MLP neurons of a small language model. Each row is named by its layer, matrix (up: input weights; down: output weights) and neuron, and shows model dimensions 32-159. Each number is 500 + 50 x the weight over its row's rms, rounded and kept within 0 to 999. Numbers have three digits each.
A block is one neuron, or neurons of one layer that tend to fire together. Before each block is what it responds to, as a language model described it from the Wikipedia text at the highest values.

Paragraph and table breaks. Double line breaks that end a paragraph, list item or table row, mostly the last row of a results table before a new == section heading.
L3.up83:440504438473506518450551599499474599519573470475495528556553494586550484489557511495556535603529544444494590443518563482509523475482427545521547514497520595431534515551532496550509512484534545479482525466455567407491476552555363497466499500558454472610515529505484480479526461494514544585520452498525379525468496516406478563454514466496445471474451462500505495387470480475577456528482
L3.down83:534551507572450503560459468513493483524464521530429527554429511489432519512542431482490448424511485534435470540472435547480427498496546422431522599416511519518641494457521446480516425470535507497445472516530484492545450483491566568476518602523479508477488533450526491430519426483463507501445536495532474508437523561397461522523503559530524583494617466480496471572499512539562557516550
L3.up243:423505539477497482460453549449440506528477530501469463511449475511540469554601469513555389507536507521513550567472514488512556484481517509478517557421498459371554448477554555521460436399479485473474506553493510420507464604472576433416527573584482492557528549526503517487551486429562482433485386558435483539537457533455419573505444486447476505408455493580560417473479419447512412560558
L3.down243:503491509574541519434548516443475461488485614495506540512470505466423504393479573483462373439493489471417480503519460481435511539498485510525411440523564470567514506505549480551494432522513571537463442357521458490510441569458482415558601508469507473524503532517487570514534488545513566497495516487619481454422433472466482562512514477469469564517567478506503487549449565495486514568457
L3.up329:473513505474471521466481521461403626471451437502476519468545486547484464454545552425547515609498458538526493538582523518514468445581420480459584531574571582526506522527525559530436460426529499435596510554520470548500491559509549385477451536476513529637531511586567535498539495553552485438490454539498415459446511568498525548463518478455551504456436559437456478491577409501544442465498
L3.down329:517516505506519407441444558481525500515435501535402562570532583493476433478504493452451562517537458484500497625540441507544514486504519363413509524483556475479537521478532472564470443442552476543420547520521534481463469533411468396511410440494485599498525494581430493526515513493513521525530514527444501486491458526483570580441460454458463645466640439481523412669484375511494559489596
L3.up737:515481500557488461436462503466414550497503577467422495666584411572549495522473465425465440558462537374440471544461519476455537468481525550523592451501556552489487381544467617587488563425446467517494526544508391453483486507572362549455498475482422558602566481494490385441535516532476447496537448522473472489466536568504442491470491484535487538445564498462572530515514515530503490502499
L3.down737:534479507586485471503480493503425518444435472511484459517469466455480452482552465447485496507482495425413474529512585544494550568457477523581487509469530552599579486478475434597463512461505604573564436455447493499455509463504548487482598606565481489524540504445584507492482431489513433477539506498481549558483493438478418568532477441500397583547669385573458449527546403516526552487560

Noun-completing word endings. Final pieces that finish a head noun, often plural, right after "the" and before of, and or were, such as groups, headquarters, plotters, villages.
L4.up121:538545508568513454538522484435485491609500533482476548424564441557460483454458468481519534540452519473506459366460436484539440419511508517526466543529550468427541467513642516520395490505408488447524488561551485421486485513364452533505481514538500391481511575456426507487434565434539437381461514491562570426417457422428521530470547586490504492462448559496489513548462473550473627535464
L4.down121:505531466488557423480528476437495506511483514453542510528545505495514480513410513539408482561535412464559558629488449495423536448487579540564535436506530490542487501521542530479517446448577397479405515534528540573531517573483530493501481478504441500538574520438484558373492487511521534490550535543427561553549561506549564561385413535481491506442497472470510517480480512438532528594468
L4.up202:496573511518470403557497437574512454520488481587384548463543506523473518463389458470506495539456560450522401438539503439413505333433566464594516474553526493456523403522568498621453496563479595495517582526524559448485494507491518473446539545521534509521516584445414534478522608540604503439484466458455501471497525521602530460480560615552530536433489524473541535431590558540469511454475
L4.down202:550529490446472402418473469401546509477621459482463513462553470496480604480477530577569472473459537479475575545584570498517536519509436455473514466479533545514472483530488594440456560540559448426541543487461554534514464501467529514481478526466448484512469532566443627477510462470503608498502482440469567522467498552518528451522502395600453578363576435492499509491422541450498470498566
L4.up240:476616537605520486493510492425509509508498513377421465564620436573479532511603544490509491529461531556492463492494570509391435421493460480510495473453519526462479446518528447587539493477533507565499513448595483511537470597446519527601466497484505500512539562524436554507510565495504463443414486485500544435444527478462522527452545603491526474441431486484589412560476574477537501510489
L4.down240:489413491481535494531515493472596513445522452466442461424438447541451454423502443451608482547533523536568539542417475476527550466423481491460430492442615451512455545515542396473528520463558453509541477459438424559479469472553529486522473556529570547515497544565474562519483546480457497554583483528511422531504553546548468467553471417489422457406519495560514487482544532494455428500555
L4.up644:533482448461497554489461564493570524538530510528454437468521468516456575468523592511478463454443424541489476417480517550499455456498541484573582494404468451578476433555481465520437461476380573503563497487519562431543509504497463469500542610478512463556577501517420582545525554488478607452456533547495517491511488470513565465467503521516507407536409457465560505433530593470540493441584
L4.down644:529504442534546510479484484551477596425537427438508487439454535474493502498484447502498509366524505461499502580474598533584503389534550541503553458574548493602527604592521481506551513526486591436587422495426481598493511453513545339476530495482499455524497571499488472476447566490454489389544534518450524551480449549491550547424512464485409509417522499499565541474572492523505551479515

Plural subject noun endings. Final piece of a plural noun heading a subject, just before its verb or of (bo-ats were, resid-ents also, offic-ers were), plus clause-ending commas and infobox line breaks.
L6.up437:391455453520512454473458503439519582538508420533453402498573383430439478503552428476444591500481471506473529447451409502508472500572540500590450426539593510530481506526536550584522573501460646446549452517563480431486512555380487575521504516472516425592522560476474591427561463492534478474501566529533523463394536484460554459538510406523558456489490453419503464542481513539518571488509
L6.down437:495468496666501521536548551500385405519530524444566481532515538451527554502478544525547566531519466424519471534471449428440530466462514575495492529494552561468568473457465496583520509546463445539592437505526455496498535506494485523428469569530534496613468512541448597458442507500572449497500476571432528469528483490503456562566496542453494458502643361514492498464520527488485511508516

Word-start fragments and subjects. Fires on the first piece of a split word, mostly Ch/ch/ex/sh as in Chart, Chase, exception, and on clause-opening subjects which, that, It, There before was or is.
L6.up54:545492521497555572520488440450478502514475458420523556504571530646525534465512542554512645496564424538477492497527531429437540421469517518499508488497459450479461555533421479491527527546484474682496439453541495547383432444386441467464529531451485384470530421491577489514534569416419532481488451504489498530494550518459510440471434439519479480467551575403407433512561504542547440479500
L6.down54:562644477450489484465514505485515502543481403555508575480539499515561446567478549524610618478565558424528457549462515443506475475511566478565544506435508504442372535503521541566526539431446477516460523558526562499490461418455492517402541422437451391492572503433482444558500462461513476502456485485413431428534453515525492409470413613576413475522514518494463508485562379465441526468536

Infobox numeric fields. Numbers and unit pieces inside infobox and table data: converted values in parentheses (6 ft, 222.18 sq mi), coordinate digits and N markers, and "Total votes |" cells.
L4.up137:519506512544490548441492450427503489429449520480542487562494522510540436531566477463493572602525574394518573528526538545504420541475540586476557512475552475440573478621573529597452498462481499529469456569501492615506510485505485533488516536526530482477497441460499488586531516535410555512518405525539399497513641497405565503563519600407508506422400525466442528513520534386432456527447
L4.down137:476530482359471463518463437505577494528435469529423453549456513480451431598452557516540428512452560488520591438545492549421530466470487536477422531468427489501512498518560480608465483473488533510536513534561504483517411542448586550474473537493394507491486430435522491541617577573478575545491453520423489477534563434406576516534513542462470451579500523507464540460560571513537391511458
L4.up291:492560510452552521635418434580459520462551510512496498522591478444446484529506506465533474583521519425495516501506501537534484514430512568467486588453518572492521575569476517509547464500549504367495389528483421574574449507430512453493477541530401542542412454505497529508485494579490554437452485511547514511457623508472435421554490585520546496477415435517457472511417514493495567514446
L4.down291:509502573390501487479492496501554555512431428436497475497619521632495501542460450479420465609497403484539510532487484490510558371462456545452456482414596535468519480475430532553595555538483495525550570475458469450526502569471550514404544535514449489561477560466509553547522451490453471476482491507600466471548527503462501474598571571540532459502525437520504460468420569509598470371550
L4.up391:503524501403521549507453535426590530540452496487411405571514479543522477422441516449507443478478488414440474543524520493507530541497541502430483582557523557466504570563509440525520501483507488555487513563507514531560522543609581506439474528562505573581540500484459531512480483585458472505536375559571490505567488419476484538457489534442465589527492528469504447418442461475467432489525
L4.down391:519518565300552488471489514433512418522478500444441530583501487529519624521509532580514570516552506532480510365476503494488485402459540559559543583494497450512521549548475500575508529543503507460426524502475487382419511557382517512480518534411528427569538501480531510424502504551515501443612511574470539522503526529436480462484506503453569544566588540507476532554570557481454452523524
L4.up623:505554607440558573401539445493450555590508547476436532542494517503442525478430471488506445539490572527457527512471574498399505522599456505440509590525660535482475527390480490549536456474439538415540487541549518554520382503492481498478436490618520534495443521451484428485471404543564547509473487550488480465536506528430497497441539529490552600553523534506480493405472451508458417548506
L4.down623:487469507406460489432465449472543547519421487558451521469449489548587442544520491471607464501491402500475552541528507533552440471607446492568508535522501422563401567483506560466574468503479444531517482472449474456371510494477656529513507568432441456521506607394542422534483509467478542537573484509465421532549390456557484517533491471483506469531447462556454432509541587474554481536461

Ch- pieces and prepositions. Word-initial Ch/ch pieces (chest, chin, Chennai, Chełm, chewing), and the prepositions in, at, of before places, dates or times.
L3.up174:429616509494490465549562543438482473454561483463519593587503507553532538514475489494511481507524521490524405548523539502440474552489590518458447441508490581410479481512458564403427548537497466585518400595561512523463480443461469361571491530523467444521596513474578507508514438556485501578437495521467426570489580511401518455598484536562512523498472595478469452373554474472552484465448
L3.down174:526531505522530499561481523524459512449474494420496499549594590493487521528469551518548484471531560429506491550573537484472506581578560584526498460475503570491505419511555490491464569437416505556557513494552507479434469533507521553539504480440543440413600501405495517603542518474417428497453454411526516459481542442420540422542509391551423488498483442442378489453645548493474537537512
L3.up231:460502580642519454493474461443451547477499480490558437551637506473511482456508448475450529543486540457504470434484537507407492465494521501465554463448520464475530563484477581576546639487435436418504448477548489490450426543488494597537570615547363512569567494436469436442430457475416508523470472619529534511544517535559463538500464465560516487481534465504426512556545474508415555526482
L3.down231:571386448550508439452531553502416435469456432457557452438508521435571441546531452525492424526436511538543493529524529450520544459449453482509508502434551524468593462569559451436450458593517445571476470531531477491473514526438605497466511476424480544443513534501452458503355543501491542450547502512545645512579540553576473495490479365548448504520655526576435518436513429532509582528556
L3.up344:493566563491547534529522392521498434555502494560593518517597507511435560525471564535451486389545497482409478480557560419440592581525501542505525495497553503517532557570532493452560472556454454516450427602505484464480489484505458503503560534448414456503503499433478472432511545516566567601539466484453447573476373521527551524567509539499480568453592544539449502455586474537509505460512
L3.down344:654516492580495504520447496427610498508477512500528489463378471498543479569513446526543614478548423556525417515514555475473443597461569473474485481527502606443548474529461510502473539506444392539498426478543551510503381437455518517455542566511517486470472494451513392440417484494473529530486487482450517524576430587522562499461554512500428430469519484524415447491555412480398496488545
L3.up456:539456473521498533446600497520502437517416479428444562611580441637428500573444522449482601509579455403517514467458517491567493382487515469528515532438390427493458507546509438568560510521534486516523433507529506393570563460556542541467530506540460442551545473518487471452459457467456521566563524549558506411512526465565482432415503556481494471456490465571463507497516488401436465432470
L3.down456:486504489521552519538417479488491618470507502441529520446446459461457519523572514456585437495595413574499535522499513541518409447485474456470489557574468533537526520533589414529497441495509434435524446426510455504471535457451503513504469454513473474496564584503526485522458409523362498555512453525593513601497453502453482579492523526536405535507639420548494560494594472508520553505521

Verb endings before complements. Final pieces of verbs, often inflectional endings like -ed, -ing, -ating, just before their object or preposition, e.g. contribu-ted to, be-ating Israel, collabor-ating with.
L3.up114:482545524556561596525478493367472486519478508512500536525499490459467545399520480478499473545460510482574491491466521560536609648524423471482510570448478473496493448392616460518511457529511463499561505484474522493555530548479464573507515366510447521527516422503403582530554439496448391509611441541507487483536457600534448467539399522478525470438561440480476456484539578434609531460459
L3.down114:499486516587443443461451570498486499586587519549480479504501494431541497485497475524503533367509436493573476638536556476494551470532592499495532467504413416520491475560547420474466509510528512518512506548500505500377571504552530489523581427559443446519433573465466464511485455516411504419522475501515439467551504473433539529565539444448483579492547495481441516579628533528392560478526
L3.up250:476503455557572459498442475417545526526547440434507502537506481540543514492485486511483503489462526496382550495415515615476541519422506471551548489464473560574541611481509480592479508439468573507452506611609453572433576516483475502423430427487377513484519510503506489488466526466559537544494537506584474446461410567458423480450455480489549438517477435438445445505504562416581368406540
L3.down250:517554585669470486457505533444469557468537498496522498539572506456586536537473545564484487552615450411552531502539546512554477590466533534462427481416549485499555533429509429550580496451523527528452527510455488571444478514508452536412532399520438525467517439470501496498398523472527536463479608521451446489554505553487445451492483520391540446446494496460571427513504464579588559531495
L3.up470:475552469500488523519498538476531544515547504484525566487470429551649476453538512402500419482462494536477459495511556598494514627492499572459466514504490519534484477512554494457477513497550526387566565431507536566472465472551478445630455468487430557548500494571453471508554487484544479539463476555567520452532488444534464524491469487456556460523476412520591547467528479479420549441609
L3.down470:547551480699498478525463566544509497473515456442577502499551527498506577508515478532427462530472506432485585454465408550492508496484516528402509632528510572487493543458504480505513454527464459497583504463496522548511536524504568527536483481417488475534439399332516535499640479535533430454508523597410505575410541468409534448519513432525462552506609450542482455468487519505450390521528
L3.up519:517485503429447535497454525498463476482471504537516531514545591543545465517470492497484501488529502508520508486529471524583525582542449598515521485505551481566548435518546499439575470515451381547459527548580468615456488416471614422407447404447462483556488473496455509535507464509374437477572489506499534472507582552582500464521467555544403410591457488555562522470483484536455410488482
L3.down519:522523414584438492452441453477452544565501547593545508497533489549486547492495527506496535557535412500496485540515477479620506457467467516487449443444474533588530478530403441467491569527442522502488463509493584423486474542525488474469612457604536460423472547573529533409492502443533457534527496520466558454511511456476521437525477564378474502438525578530458481478500544607522547463572

Paragraph break tokens. Double line breaks ending a paragraph, usually after a period or closing quote, before a heading (==History==) or new paragraph; also "by" in "Succeeded by".
L4.up328:466464547576497498496496626453560436515455476488450553373528500510550494496507505450519481580599436479525630535539468400510554620465496508505540464599499541445466520439564533500586497431569561442489468524493515540486501387541471429511571545416437551562497575510505540413472472513463422425529422517540474529515454544486506486447474502432523561471488499409448501524495483471546476524475
L4.down328:469497540545452415499424514505471481470455454463526548563538546470485410362505434459489476517519466541465443498510455527515531460538573528494592481510532535507648421546541545470491442530604451486446465551543590476465501533563445515485509451530544547600514529489526565539464491433553547511475559518492515513432548541494484499408399417487515476399622476479494559488453508520475471442448
L4.up451:522493533531422454517506424476550590484566426435435472497565510560558448530491495430537600506438469438481454482520538552517486539423466497468546448466542480471485501461460486597510487488600473470477471496423483515576471613511522567420435396489497457505437520480385479455415486512507503515522519479535529468494469507508518518397500561508485532487467502478423440522561488554564491530552
L4.down451:550422438611487507458547486500471468441399473515499499479465430501526578424552523515505525435450479446568530489489491489510449535556591465457489528535460544542579492383493459487477529552442488532548515436491499467465458481580535433650496517506462541488609543549481500436453464503530476501491543512468524439563586475509411470506462536554531571514511479421564503491524429519453537411442
L4.up591:520538513493463509478493457509464510485520513484474494571420583493531453436493480528527520548559469526561518421523450611528502467474583406497613450495412428462477555472437502481490419421570490462424470536438509403521510550483540524387588570528414546540524561558459504500497644529451501576566540460474503541468547564434420530591505463519422509423624506422465542464436452511602551504548
L4.down591:446509426497550482515542537555496561482434538475457540470534444478495464504548570471517544555458465453545507447342453544539539489463511461624541463479562552479466448505527467519454562480421404480548438459610495607505578513506483482535567476486498558538530458418503501505576463450529513465441525574550525498568413491556545472482463509480440535506542583443469512497470615450528586452409
L4.up651:555445435549383460400499559533537425469499387481532501538445519519529435479564507577498498614555510533418409510505564585520451504547451479506559564465532533446515496395416547550463420531613437482476500445500556527569504585500534510485443462445464559475442536486503463486496457440466494474549569488579501516494531565442476495451457494508382476491416492390495505475463497418557480581590
L4.down651:484475504502586509433493448519471522485473547487587445529634602425476498479510504459434568551462536430483474638454444505477460483503570456493536349540552576501558571566526488571446470458513459548489397456553515477401455544495533520548503634504504479477460537494560506541527522550453602528470411494394578544513554503504378490502599494434444491514546632566489484516541481491502459456517

Transitive verb endings. Final piece of a transitive verb right before its object, usually after a subject or "to": won, built, led, los-es, constru-ct, evacu-ate.
L6.up467:528533493539555496530461560467540510537540506512594582413520488522523548465532474439525421484516476485448454500496510542446489457530554566480505530480493510504551477403544446365508438408471458475497491519495565442508439468484535439504506376451464531449452493428528519454451520596490476543442492462520437384520514536516446522496488507552502514557490442432543535372632451478476553455498
L6.down467:513497543645449472395556515491413523548479519461544581566494548520554544432495470493548482590458536441593559514450479499489459562529497477445433522429461497474445541543457448521483445484505510449535503462526470528525521518477534516533465452453450473477551428456462535564495524498459488506502504594472411408496515517487484481436441426473557503510583483608531549539626511560472441545519

"of" in named phrases. The word "of" linking a title or noun to a place or proper name, e.g., Grand Duke of Lithuania, University of Richmond; weaker on "the" and year-initial digits like 15.
L4.up176:476500503651500514473430536465465531491531532437436524523410498490465510519597499441462564505524487527622370481492482382474407535486506585531511490502481449459478497473474473498540509564469470504588558437623488431530475480517555531516477529550391406566529409522561446502507541551516432505492495539516365535520490441483495473499520494469443507457492445494480437522608501517456550560439
L4.down176:504466454620458454471473524438487530476507502470455483487499616467517483458416554581467455461496503554465549431568515480500431460466451444450505512507529569503528554547420449377469565521515483467439524478491513438495505537403529568552489478467489527395572488485500563529440531554571560451474546593459588462538539515515464532400474441559466546460582520445531554492539493437508472525502
L4.up225:501466508573521521541529419494452526538503499585530536523427509601511511410547497536406479552458534542456544517557523491490492543429540425543465503457509508472567494537515517561523498524506471428576431446424528546499511374429516597478532500583489539557447433510507509523497530641474620469455472509555490543484515548565489468441456554520493515504451495466436505499522465509500621518509
L4.down225:560412488544513485397483619484529526585503433475468515452487530457458432552402496522536576471481495489505492535461425514496398538555526481430529560389545443427453492519422615481534427471567512483402531513542520588536496549560533505447579427406510505583527478454446573447453537462534481464469453428497585619509479455444618576542525486494453518507502509476425470525460596501559480539540
L4.up324:501489455583471525478548458438446529456406522542496429379517474556526472493514565472551583522381412441548467462411485439523484483517461523446538572508483494525451467506495463573476402531477491491571532529502508443541402507491542390492563421476519525507488459488443597483447482619499491566491534567503418425544521490405493478515466439490398479443348501513490510460582518407434497518479
L4.down324:469510525508470536569536486571445560462516592421570533521496502553552445440456408504475528511586556531518472419580506577597512449473472428455487531476498502461445556488497512528505523516552516514456466552484439504442538347525634620491462511477504581445456432562567441545534485535592550522495470444447445428441521495458400463454455438553549528566437510473481497439625401519517513476515
L4.up420:577569472639505508472523476559500526443543438423419486565581500558491452462489494483446470498502563461544492476498456496522549503417522451507608487460409480476517506457437574490537435488416520437471382521544494476464504478478494491553472435548422517415538489479547524451394584575391457518441558455568528550514586435513413492420569549493477443500566524616549472577598536535503457457480
L4.down420:551504475447526569505580484474451504528498548528385405503633480447469540535515603482506427408526548524510496450492478460515360390461427561506532521448491499472564528459568482511502552537516496545396583497507522466469507497521458481443552540500442465590542535514358450483416527528509535492498415492486507509563503540492454501387470499541531512525598577425472471504570571488460478492534

Transitive verb endings. Final piece of a verb, usually an infinitive after "to", just before its object, e.g. establ-ish, cl-aim, cover (the costs).
L4.up342:502462480559600576465497583539501628492600565506598440510521521419499341495483473517497561433490576517442503607453426536516501530528403501497559539483530446507587507439430535445503442426450530534517520544532439480543475473461551415533527540377428454521440512446552413512449534461456520504497505481466467513541502501543419591524418511425465496566421417460579479510499563488513483482458
L4.down342:517475409532571518591471424454488566612532550503571508478484463502535616443493478532515570456424474521547543566465522435535347490484541512429439519454594546479548520496568493520489426477461550420594624501515451521555527506463469490471498522441426486555552525555549443454469390530496382511495518470514497450467492436538513470446465382520453589476533416493465457560560602575463466500531
L4.up528:442533352561450410558499454452492527499573515522519589442453458498593474469533475439542529434478451489436437464525451575480492536612559558514500498523489476502545440423565565371507452517532459485486542511544585458527512460492485447511534416455484558549490565426486478548516611503468507441484585501559464463434497508556438466463486499533519407611516534539514575432580527506512502499527
L4.down528:463514514570449559502464554478571465557488511451527560511507540471560475511501455495511478451561465474482502526479449496455548577479534557426544573520521548542378548411478469576585432466519443461563500473541469608454494441496482583473500498479463528502438463439512534409502449472442473458599433503405484543530487527431474426464525440458563499529605451513448477517574518507475506520497
L4.up643:420485480514538435583406545480382528502615536504530593496488425564537512431484514426570493430503529552441432457479392548499523487463506509515497491522468514548490509442554486370490452484518473510567459603449552439436452502459481360565504537473444529487475573457486421506540531501515545380458565505532456469505539553490474495494492503573511430544506552463529457406570489525508543513497
L4.down643:415476524568534583546482565510505510538492483486578526514432623445544526474464390519487454484479498496586584469451426562466515601473519482448440578480451478484536572471434518552513443514411400427571539505506454558493533482511543550514444496469428528500399436517482525501576423554543508558428509554512513500469500437503500388498509418470564433546551437576442479437584482537511545439473
L4.up717:416452538519536476471500499532489437604596598470531570518431403553605559493473420483441483455503460487531500554523478488549489548523472572492520502447500528525491482514540491410424469552480460568501484527540551624523472450561562470484462480398424493486482550459531492553398476490363471499499448388539411486462456497498421549559434494576542431504449397517491536540526451565541495475505
L4.down717:494482506605577582477487510387503403547507491389520515536462559436566569520523440470568481518478524587477501509536489565552445464506475570427512611475532585500473593520524523583514482447522495455494522519510505464540551500445586527595293463517486536436427500470407522537495502501488441479486508551453533539477516453440569451512390488566485489503554482585474555601477493449474478539441

Block-ending paragraph breaks. Double line breaks closing a table, list or paragraph, strongest after a table row's final pipe before a new heading (e.g. ===Singles===); weakly, "of"/"by" mid-sentence.
L6.up465:546520526533465488473517443552509570543509525452509539475551531549506488577533537389464512478604510478466473498425444504436452501483491458560507472497453431481455502490488453559558510548586548576590486455544488530446478575450616457486613537556600493479521541474487409542534438582530454535490538612596465485531463577542469509535391433448515563433569476468506493464620469543478454519520
L6.down465:473477496635499462499514497455451534451494381474498508445502528440513501417517466604541514463477540550511515474588540481528451430536473415584533576522586512579495474458533493513415496517501547458451515477484574428543499565452521545506496564486480557522505449455476454475562519422463539510515492513563528570510526424471510404496501430528506479528406503556457532426412496448554520516481

Plural noun endings. Plural suffix pieces ending a countable noun, often after a number or quantifier, such as politicians, students, candidates, seats, medals.
L3.up63:475550499389520524447572468385554503580583463445469517439562376484574586374475517520464506471496457548539478486362475522455518584458463509459457499561538499508508522506550452546514463545482439556584551485573577529534545421506528468404509450486568425525495570438463469543471586477538490452523493539528483517568439556427593518466535607494517453494561381456576487484430476516550440430493
L3.down63:591486463595475430474556485490568493557545370475430523492520351496484508539467521492428566541493526444483438553547477533527523461522507453529458515522601509504460491553555507570514533459484528582504494457483459585558517507531522531534438523584506423534514557587495561497512523486415490565530548548572462627425527535442504436462479464441482394426471366498488481521393555457447572438485
L3.up187:455505466545479435513512423462497518593388471469421491537521514451488477441457417430549555525532523584541516430468426512438467566482481497502383471487535500455519550561514396493450458488510505501538509535488554365517521451503510515512584495561485454504500505455489583561482530550517476510408579506505517508440507434550542650549449417579555527533437486508552491436526494593584597487567
L3.down187:521496501560537385534471490498527568402529387528513465450527534533460635497421564497469470450518519409494535525537541553472414455480474476518418427525488566561516408461575587556493505562563557510530503502515508492550463550481406607464450488506450495436604532486434559474432467495495519529517472400503567600487528383478581499467549467477418488441533520491521501496502476530539577474490
L3.up752:503537458582468497446455490399549557600366514475435450500488485512439514415537490460416515503504435546483470524483448597475511510442506550492530440418509457514475483526513364578440521605581467489534472439475519483433491519492500556495552521519523466506512483527597472578457479462435525436479570574557479431517463460439517538496457454533540488527437481474442540435463459542602597516475
L3.down752:590498391586544415500451514502495431390553418494496519496533571568468532486411564473561502460516484377543489522535498527448461412508524470577487488540531542418517468446619475588592470524507572542534608478532541581542447491465552505395504428509459532514520521487407552454464524526554482492442464477495547562494512477460578473376532542457493599406543542409492459563496484440516522534502
L3.up755:581529412579472535488442527482455574514413506482436497580512431482413548478501469523428572478520481447522570500386360540487478458485462499460460427487524427483477443493535515486526445448558482479571577493478432489441474504477545530504477516455509457537551477523570532496430523485463446466464535441601422484437488601430492549570504437583588465526429438414521526438491507543556494477502
L3.down755:527424516411441402506427465527534511443662434517549521460493571575512473499400529568614516487500584506519505601529573475461463480487526467509498599562533585476565481424472526526506473508491542483416502454461552539553550496499482414513402478495435529514458484484430428499445463495566547487470493506421486598560476421495446446456494504493447557373596541486532474483435539477435521498528

Infobox, coordinate, table fields. Tokens inside structured Wikipedia data: seconds digits in coordinates (37′44″W), infobox field starts after "- " (LCCN, Parents), unit parentheses, final table-header cells.
L3.up44:511470538518465443523496558503516502532541485529465503503505544508431551460498488428497400564464549457593655512522470516510480549472428483582406434587510488492540558589554477523491460453520521586604452479590547524588496492545449518492413491505440517512442589462579482520509516569453506514439421475507504517479622499527467473500530520546491409439413414479481518487499496586527528445441
L3.down44:486527521587548462502487522472377446502508459457513498479521360526441411537549541555417404509517566510448506485465490495554627474561485503533421630424489551510555489446438539562502494461498446498537503530498471491459503545536543496485424439421507506441525523447492489490474573475504472547572540511497535479435434575547452508552515544565547363539491452472502485519448532543551541460549
L3.up65:439512508490450383413598440513494543484500494527501358441435532470575419491417491443518449530485526349445530521534489519537525497405573519600434514511467508449553533500466497535373486584554536532532482531559584506509533539524443516418530483463485538434481530450562461529577525587511486396476465509467422465566502551468492473451472499447480439499529572437512505505543507518493479589513
L3.down65:544520514439518530543404584554490494552627498473428466499546550410477515480467440533484542531518497613447493545425467556573487595500511471428434510540518490454468453537534451524522502567518533522424559465544497457534469496566533516518543546597543560501467447568464438435475465577427487384473438485474470434528526454517493507402512551439385482506420572463455529410542504453411492513504
L3.up562:503412485505512502500323485504481434507515599448563439488485364545502488482511494509454438534570577520470539457497543417451522620424503563577508494566502573500568564540501615531499481457537584453501467496485520559521382484511424607556495569549480561554472559451578444486501465451441505505464440535516439502556506474428551441466491545477502560547497428507525521533488439504507637512479
L3.down562:426621585375443540467528578466506480529530609540522561458498466471543519536509477471523535493578564453486524416434474457480546470448481544568488439434502513583520488527515496498479522438519421491468541552409521450509441443501521469453533494524530545503477581391503478488454502534404477466517442572518491584458486474475498506478499577485523438546471406509461532430507619556546564479499
L3.up639:566495467481441509563511440590586471527390443620480433537502500521522541470535429516472478535556509525479428466500595467488490518473454548555494396520505399379481536431477490485390516437519533522600442546450542540458457497596429529519505477437601501472504479482387469455565489517578510446484565492550462438509472531551483470530492508487445442550480436526476455513449496499486532513563
L3.down639:471461444396534549536535527534520413555513502488471453493525534486397547523532530497472504459477514477474413526492460508496569551394543443532520527501523589454549440460500465493511483431523545490510538485472599460577457490575594443502534527419531524427496437575599461461446479473439457430503444429512438524518454561416535497635558470477476543475510483476420510554515585418505413485475